Part of a small language model's weights: 7223 steps.
MLP neurons of a small language model. Each row is named by its layer, matrix (down: output weights) and neuron, and shows model dimensions 288-479. Each number is 128 + 24 x the weight over its row's rms, rounded and kept within 0 to 255. Numbers have three digits each.
After each neuron's rows, "raises" lists the tokens whose logits its output raises most directly, leaving later layers aside.

L8.down4039:125149107062140137139095142164132117122089143107122122117162140125123177158188132091173106100156141174144142139132124104088119130112109141151151138155122105141103140139151124120089145166124102140125156137115154114115119111079128123119062135124125124158168142140095142161155135124141084123152145164085102148099073120148084120149145133119126126121114139131128095132124148109156141112159205129146119128122089115120074183112152152100097080114121174158100094154121113146116114139101159145081112122110165101154141141143108098133117093093152153170080119094100167163121139139164118138
raises: "een", "ty", "teen", "ries", "eries"

L8.down2024:117131109111104137168072080096116143147170151126148145116101136139110099149136150145173148130128138129148136099110149133143115105119131139140154102124136141140172108119148104128138128139168126115120110148149126121114101106162140106167132097127108139115145101153138137125114111148138096134170163150136143121133126153121118177150118119138144096122152116103096081101138120122111093098116093080110145163180125101144148147148138120169163126099201107145148167157122126142140139117135122133116122174124125107113126142139135139106161154095133097123153144144148139169118125134129164103
raises: "pped", "ated.", " themselves", "itted", "ped"

L8.down1738:125092159124113124125117119171136164100133122153076136132096152113150081112099103125167117162086100144117155128103194132104124127130114130146162112129133136127127101122103122114134145104115136150133156165140120111091151142136170158166090107137156124155139157144099163138119099094108136080118161131118140133112116110119102103157117115103118126114125147118073147126144171140163097113142149162165105074092070159131162146142119095126125166131140119146141128116059127116161109104120102119109161177141128116106165135131084179152134111151148117118119164107117105111095112158114156149
raises: " of", "body", "one,", "day", "th"

L8.down1752:066155170119099152135136113117132149117143130131176109137169095169141160131120146136137126139100137108171137157126147164120158073145120106146152115114137129155152134139126110107166100125131135086175128162104145141053123118116166112131160169150138134107140128111118153159208133124124103158125075122146137129126137116133162137155156091118111116157147115148103124043142122155121131121156132148114102127101141099148111147087112101126114130161104136128102132156147164176104160133117142120124095169103102162091140108133150114142120132143131145133118178114145162134138115142134095069
raises: " was", " ran", " then", " were", " would"

L8.down3344:149145150107164140093138082142063138118172128105126167103163120088144106117117108149163137138178120115094114105098155121144139116111121127135159131122131134144127062112101139144132101126108137104108173128143133164136134166118127143122132139143099155093130102156102144078098116115163119076146138161152120108152147120143117116093116079131128157171172100108149132117151096158098100118130086131104131114108126172111129158143133149111100173151139142120151190121125108116134132141110106150153119163143136101178131124099099172138099162146160140153158094092137151127133104087147127161
raises: " respectively.", " into", "to", " His", " combined"

L8.down3944:125116144139123120146159151127131149165130146109143134104125090113132134084130117119117122184139150135144123154100160150053104166135073120106126077137143097118141161082121172155117127145153098134117098106156134130137135132092085091171119111120093135111149104146112136134153131148158101135129101086116141130084129127074150149155125138122158124137137100129142153102103101104151122131097116112161123124147122133134091113129135159126157127122150109165148101169126130138092092083156104145146120102165145107174108134166136172100144125156127133165099150108117141161089083137149139126
raises: " silver", " Medal", " award", " Silver", " Prix"

L8.down4072:141121098138110143146171102099121130117115116076149133147160127144139110116161073106139103077117122135179157115163141082104113104127110133126155129138139140139136109163094107193138171147142142138122124116123125113100138089138115122120116145136132117108132088103126160151130162125140116129097124096094122093163134143132139193117108091089108111118134112106134139127123119112129174149126153091125112080122125128132125090122122114147131119104126111104120145106130156166135121100159165134159163109136125118096102128132138147122136104126132140066139152116120140161122141143125192136
raises: "fully", "ically", "ally", "ually", "ently"

L8.down3463:150125147129140080144158129119168144114110112149152090131122123119114156154132168170117123163129135123153134091138142120116092077078118107100119126108127136123151100121170141103173110128155148143107096132095135121114129147132118150143115145135104109157080088110105163139119111109116095093130112130137137088126086149098131153136153147088124127161146142127085093161129158086085116155145164118132151111116092152157137124124132088123134115137125139146138092118122189104170149106140105139139117133143095156139128128080110174128163077096099145135143114174152162135114109143100125075
raises: ".", ".\"", "Professional", " (O", "Y"

L8.down519:131134116089108158112101141131118130127164142099089121126129146148120087151118196139132081159146125145134108153118103119152172130099140118159090183083162129075168118134104129130129158093125106145131105109131135111117098089170147109164152120131143146166123145138107108069106131142085140096125087110109171145114111171161131105132158165125102094135139140122119147096118136127128135138137162125143101106133096132077159126115158195103128103193158140108164156091169150085095170118093143109166110127153155124143138135137141138098167114148133102138124091181133124114076104120134119075
raises: "ts", "age,", "age.", "age", "ter"